From a checkpoint of a small transformer trained on Wikipedia.
Architecture: RMSNorm before and after each block, tied embeddings.
Training: a variant of Muon for these matrices, 8100 steps.
MLP neurons of a small language model. Each row is named by its layer, matrix (gate and up: input weights; down: output weights) and neuron, and shows model dimensions 288-415. Each number is 200 + 30 x the weight over its row's rms, rounded and kept within 0 to 999. A neuron's up and down rows have the sign that makes its largest values positive.
Before each neuron's rows, "fires in" lists the words (lower case) most often at its 100 highest values on Wikipedia text that the model never trained on. A number after a token or word is its count.

fires in: "nominated" 13, "of" 10, "women" 8, "theatre" 7, "and" 7, "festival" 6
L5.gate815,202,238,158,232,212,263,183,183,155,196,154,204,170,189,143,149,232,206,251,165,172,220,244,198,197,156,195,215,203,211,272,154,231,221,234,190,254,221,212,220,220,167,229,203,175,197,202,237,220,223,189,169,221,202,213,205,252,201,175,196,193,195,251,186,247,240,197,183,221,179,172,252,178,204,215,205,186,147,181,155,185,217,238,268,220,176,227,161,230,218,153,243,151,166,174,169,247,212,261,242,157,191,205,241,168,167,196,248,168,154,189,213,186,237,184,267,202,227,184,228,236,253,234,242,177,195,156,224
L5.up815,234,263,195,205,188,304,184,217,215,237,163,260,193,197,177,218,182,198,206,244,176,200,189,151,175,219,174,208,195,263,190,169,177,205,205,176,204,235,215,242,177,226,270,164,228,146,212,172,251,179,201,161,186,225,175,139,199,224,170,281,153,193,205,199,183,230,242,206,190,170,192,201,143,214,179,215,212,195,190,182,131,197,200,185,226,150,191,208,287,178,202,183,206,191,170,180,267,236,200,177,218,156,290,201,215,156,177,201,220,216,201,254,199,209,162,229,159,234,146,192,210,235,152,171,194,229,179,164
L5.down815,206,247,201,193,200,229,265,219,205,200,204,222,238,196,153,226,214,149,194,138,176,210,213,203,193,193,138,151,267,159,197,169,198,245,242,212,233,203,179,192,250,205,204,179,241,221,198,186,218,223,212,236,258,189,260,156,191,211,185,192,162,164,234,234,205,237,183,232,172,205,182,231,194,175,163,212,192,233,202,202,164,178,265,181,208,188,175,150,247,213,142,214,212,185,189,184,206,175,210,134,186,201,192,197,239,195,182,212,170,192,198,200,214,218,172,224,157,159,164,213,186,206,193,189,194,195,219,175

fires in: "film" 46, "movie" 10, "game" 7, "album" 6
L3.gate123,212,186,156,150,170,243,195,188,198,232,175,184,173,199,218,170,202,185,154,211,216,221,213,217,207,197,174,228,168,127,222,234,205,195,184,218,229,189,191,175,195,203,206,185,234,137,184,253,237,177,259,230,193,169,189,214,220,167,196,149,170,214,190,221,181,220,198,243,148,205,227,154,216,236,211,213,203,242,196,199,208,212,173,169,177,168,209,175,215,183,177,205,174,226,208,177,209,172,236,182,183,156,250,248,171,196,209,174,158,192,216,190,176,204,228,204,204,204,230,192,226,190,214,220,206,174,170,251
L3.up123,230,198,185,209,201,202,211,227,163,207,219,175,235,173,164,222,126,220,204,242,177,250,223,187,225,211,156,265,179,191,220,259,221,244,240,165,247,133,161,221,183,196,282,206,174,232,206,208,183,180,233,213,182,185,184,221,244,172,208,216,266,216,210,151,162,184,186,265,232,213,191,150,249,200,187,220,218,182,217,207,184,187,203,195,175,263,234,215,221,193,215,218,169,202,200,162,183,227,213,207,191,270,175,185,173,218,177,188,214,214,152,215,207,174,178,216,175,199,171,203,240,225,159,220,199,194,160,217
L3.down123,250,134,244,189,177,226,204,158,172,209,252,180,157,225,197,193,187,160,183,184,173,164,192,180,191,201,200,240,169,201,142,236,196,221,166,176,173,228,214,204,184,241,178,205,189,236,209,141,180,190,198,168,215,199,186,217,220,182,227,237,193,189,194,194,192,246,185,211,219,196,209,221,129,230,165,199,190,253,199,168,170,219,192,212,223,244,216,210,187,228,194,209,185,181,168,183,165,212,162,208,214,162,143,136,253,232,170,216,225,248,201,201,195,209,186,185,207,192,182,245,220,241,170,210,145,227,209,206

fires in: "which" 41, "and" 18, "that" 16, "who" 10, "what" 4
L5.gate649,224,229,160,199,166,225,190,202,198,167,209,208,208,194,214,223,160,185,169,213,212,146,293,185,191,268,255,204,173,198,191,183,157,187,180,217,225,173,271,193,216,238,196,195,219,187,236,203,199,237,208,210,127,214,221,165,167,207,192,212,241,148,159,195,184,186,159,234,239,206,215,190,222,212,221,170,183,230,188,209,195,181,170,184,197,152,163,208,139,228,259,245,164,191,185,176,215,163,243,179,209,149,230,168,220,122,230,193,209,162,156,160,193,203,193,206,195,226,177,187,212,198,181,203,225,193,220,202
L5.up649,226,184,190,178,161,258,204,148,179,324,179,202,210,185,188,247,190,191,205,234,184,234,204,193,138,169,197,225,275,132,203,152,188,223,206,158,228,228,169,231,211,180,140,148,214,208,222,187,191,229,206,211,183,203,170,177,273,197,154,212,199,202,232,175,241,168,204,190,143,180,187,205,229,212,197,231,160,179,217,210,180,167,179,147,168,162,183,207,203,176,200,201,200,244,215,176,201,225,246,199,188,109,179,143,170,211,164,188,221,143,195,205,221,204,175,199,213,208,231,162,200,212,182,228,184,166,216,214
L5.down649,198,195,220,221,218,196,185,191,185,153,211,212,185,248,176,175,209,203,128,192,185,190,257,203,213,180,229,252,161,177,128,234,219,240,179,224,201,240,185,192,152,223,243,216,192,161,189,236,206,205,219,253,225,210,210,200,177,224,281,207,198,200,220,177,168,167,218,192,213,167,212,208,185,178,194,201,245,236,211,180,126,253,186,210,158,224,197,175,157,193,279,165,212,209,220,232,204,231,203,136,227,232,229,250,178,203,236,198,234,177,205,194,156,178,214,231,209,191,215,228,189,202,198,193,189,187,194,195

fires in: "11" 33, "10" 23, "analysis" 5, "104" 4
L3.gate576,176,235,186,162,171,237,201,138,156,181,233,169,147,232,222,160,194,201,185,219,185,192,215,192,184,225,167,176,191,277,246,240,200,177,193,187,174,184,233,209,203,213,183,164,206,149,167,197,218,187,140,173,204,208,236,224,160,215,250,237,202,194,209,185,231,210,228,179,222,172,190,173,187,202,157,236,175,147,212,184,180,225,180,192,177,190,190,143,216,221,272,252,158,164,186,214,200,148,196,192,203,119,185,201,183,267,217,214,139,158,172,202,165,195,185,191,243,205,243,175,156,232,202,202,205,207,214,191
L3.up576,154,215,136,198,186,225,161,179,169,181,184,209,180,158,244,149,201,228,149,204,170,181,198,186,189,195,172,172,231,224,175,151,205,189,221,235,196,206,214,196,256,168,219,166,186,184,185,225,241,225,198,169,228,195,156,176,209,217,239,186,141,179,225,252,193,199,205,190,214,143,181,187,209,188,149,201,216,188,205,219,210,161,198,193,199,209,164,210,211,193,172,218,223,195,230,173,171,214,208,214,237,194,213,283,167,229,199,201,159,200,211,207,183,212,127,172,229,200,188,158,221,251,229,237,145,161,217,187
L3.down576,194,159,163,227,198,177,242,194,197,204,213,254,190,135,199,185,225,167,196,184,135,139,218,176,233,205,209,148,196,196,242,225,176,147,146,192,170,174,213,226,223,189,211,257,255,231,164,171,185,245,163,166,197,235,168,227,196,215,194,199,203,240,208,230,198,165,192,190,221,177,171,117,154,171,187,201,207,206,246,174,168,217,155,176,191,161,180,193,160,252,213,129,198,144,197,219,122,182,192,194,220,174,180,294,193,180,215,201,227,200,206,169,172,195,142,192,189,217,194,183,229,169,204,191,229,205,139,202

fires in: "film" 28, "episode" 14, "album" 11, "song" 10, "genus" 5, "event" 4
L3.gate899,182,189,223,168,167,185,196,199,156,204,184,189,163,215,167,204,220,222,227,224,194,183,199,193,220,212,238,217,187,197,190,233,189,251,193,238,246,164,187,239,177,188,241,202,187,200,188,231,147,178,224,158,176,175,186,206,200,200,247,229,191,187,224,231,178,259,243,232,228,176,206,197,213,164,239,211,156,150,210,177,261,209,176,176,220,167,221,195,231,197,138,201,234,183,183,168,191,175,198,186,181,185,258,177,157,207,224,188,212,232,237,238,165,152,238,176,193,176,202,199,204,215,159,273,176,160,204,167
L3.up899,191,207,181,195,182,205,170,180,156,182,189,155,170,250,193,205,223,185,166,212,173,185,225,182,169,195,185,214,241,217,219,230,197,227,205,222,204,155,232,189,180,219,276,163,264,255,145,222,161,215,181,227,207,214,227,190,183,180,227,205,162,226,257,167,225,227,186,263,234,191,183,199,207,182,213,226,205,187,214,166,244,270,141,202,181,191,166,210,226,240,206,242,205,177,177,207,199,152,199,173,241,188,236,238,187,180,190,211,204,262,225,259,203,165,195,228,176,142,233,200,201,226,209,208,207,231,210,192
L3.down899,199,210,160,181,168,182,214,213,169,222,203,224,190,198,189,211,168,98,234,207,150,136,233,223,172,199,218,216,236,141,204,180,176,199,235,154,200,180,176,165,181,181,172,265,183,229,210,169,147,219,229,155,224,239,243,232,218,202,158,200,194,236,199,206,160,170,155,217,225,230,255,214,145,233,207,211,229,229,181,186,164,244,211,222,168,255,186,200,120,167,255,199,241,262,188,157,188,183,175,197,237,233,204,172,234,217,187,187,242,238,173,191,245,230,185,210,235,173,226,222,186,246,183,196,215,162,229,221

fires in: "which" 49, "who" 25, "that" 16, "what" 5
L5.gate963,180,253,233,243,181,216,253,235,186,243,201,147,219,197,183,176,194,189,230,170,192,239,144,193,177,184,160,218,197,188,240,199,194,184,221,230,203,207,201,193,215,168,198,220,210,176,218,189,181,196,159,312,148,213,207,177,189,127,174,237,236,224,197,184,177,209,246,214,256,200,148,213,231,221,207,183,176,230,174,179,209,122,153,121,264,209,255,201,207,191,223,196,211,214,230,244,228,218,244,163,230,111,209,245,224,142,217,208,261,179,178,186,191,155,204,199,179,178,210,185,200,196,214,192,142,192,207,219
L5.up963,198,226,187,188,188,184,173,220,149,239,224,215,182,211,205,157,197,202,223,239,232,165,251,255,221,197,179,167,172,218,194,238,149,190,226,205,226,224,176,163,162,229,247,189,176,209,224,243,211,226,197,223,218,211,192,215,153,219,215,220,204,268,206,202,174,142,150,184,207,137,201,158,211,220,172,249,221,205,231,234,165,243,280,192,255,196,186,197,191,215,199,197,173,197,167,231,190,181,189,204,205,228,200,194,201,131,177,271,225,166,180,233,165,195,251,178,185,204,244,197,189,187,169,224,244,193,138,232
L5.down963,224,121,194,211,187,155,227,201,163,220,217,212,252,139,204,213,254,200,200,190,192,172,176,211,219,234,214,195,162,158,205,240,206,218,132,237,227,177,225,231,224,228,198,240,205,213,189,223,183,204,225,205,239,222,223,180,156,184,228,208,206,189,221,215,213,178,215,182,265,169,182,218,167,211,171,162,196,249,246,220,251,282,211,208,214,203,249,234,164,250,231,181,187,179,193,245,173,211,226,204,214,163,221,218,142,212,231,151,179,203,195,181,188,233,131,167,191,242,199,179,212,204,205,236,213,119,243,217

fires in: "and" 96
L4.gate1201,230,205,224,208,197,204,184,189,210,240,218,187,134,243,190,186,184,228,224,216,233,159,238,167,163,209,116,189,207,235,221,216,175,200,187,188,222,217,206,225,179,153,170,207,192,241,289,189,216,203,202,236,207,198,219,189,224,186,199,173,178,194,184,209,138,154,178,152,203,180,223,204,153,233,212,171,203,159,187,218,225,231,213,172,166,164,213,218,207,172,176,280,145,240,178,191,176,171,212,194,273,189,228,198,180,125,222,183,206,210,208,255,222,177,245,182,174,179,216,171,196,213,165,203,188,163,197,223
L4.up1201,183,193,178,196,210,253,187,160,167,172,203,183,200,198,226,259,219,263,235,152,198,186,147,196,179,153,204,186,205,164,200,221,183,176,242,193,258,185,172,202,240,199,213,119,187,165,255,212,167,228,172,177,199,224,254,192,245,198,162,191,227,164,188,191,214,224,239,190,167,203,210,182,238,168,184,191,216,181,209,172,177,194,170,195,215,230,196,185,217,212,182,143,230,199,248,193,219,192,195,194,214,223,187,187,198,189,172,190,196,203,154,251,232,300,211,193,200,200,214,216,193,207,190,274,177,174,169,191
L4.down1201,222,234,211,202,164,227,176,230,225,160,230,199,211,141,228,214,234,189,178,142,164,159,185,199,151,248,203,243,197,241,141,177,207,289,194,202,219,210,205,205,205,182,195,154,222,202,164,187,249,178,210,178,204,193,208,219,203,247,228,171,149,130,211,147,219,233,179,192,250,161,170,175,186,180,194,188,193,218,218,219,218,191,206,156,216,168,205,197,235,222,196,220,206,171,172,184,230,167,215,205,186,207,190,213,150,214,177,180,171,212,197,160,221,187,178,169,160,278,154,189,196,161,233,153,172,221,194,190

fires in: "made" 25, "place" 13, "make" 11, "find" 9, "making" 6, "placed" 6
L3.gate345,182,201,238,208,149,246,216,138,190,143,178,210,219,174,230,204,207,201,128,175,218,133,211,220,199,189,207,230,191,191,182,169,215,179,220,169,182,221,199,138,205,184,189,234,186,186,133,239,166,191,239,191,172,165,197,205,172,225,182,210,181,164,229,196,214,198,151,229,201,141,196,209,196,192,163,140,153,236,229,192,202,221,220,230,195,202,184,190,173,158,191,186,170,212,159,206,174,184,190,187,202,208,163,248,207,231,179,215,214,188,164,167,224,216,269,177,172,205,208,206,221,203,218,222,177,163,183,189
L3.up345,185,228,244,238,155,150,226,202,203,187,201,177,196,209,232,171,213,197,160,169,201,268,210,229,173,207,250,181,208,201,157,215,230,200,154,224,238,185,185,163,244,194,236,219,134,234,137,264,176,199,205,193,193,207,200,213,230,190,193,195,203,200,220,213,200,138,219,230,199,207,213,222,173,242,181,158,219,212,180,133,246,183,222,215,205,192,122,168,189,170,166,159,221,255,251,253,224,176,131,199,245,235,205,244,224,256,263,211,142,174,194,150,175,195,248,185,195,236,168,205,204,218,166,195,178,172,165,196
L3.down345,223,219,203,242,201,207,247,147,230,216,190,212,266,188,225,191,164,186,207,167,153,205,188,155,218,139,210,232,257,184,179,196,221,165,190,180,190,167,207,208,226,164,201,228,188,166,201,183,149,203,220,225,215,199,185,204,148,167,176,241,197,206,230,203,213,202,215,209,194,165,147,203,134,197,179,174,204,221,195,194,153,181,200,215,184,212,176,159,180,184,189,185,224,189,202,197,187,138,186,206,202,152,146,208,233,235,260,218,256,179,154,220,193,209,234,200,188,216,201,175,212,190,246,273,193,211,201,150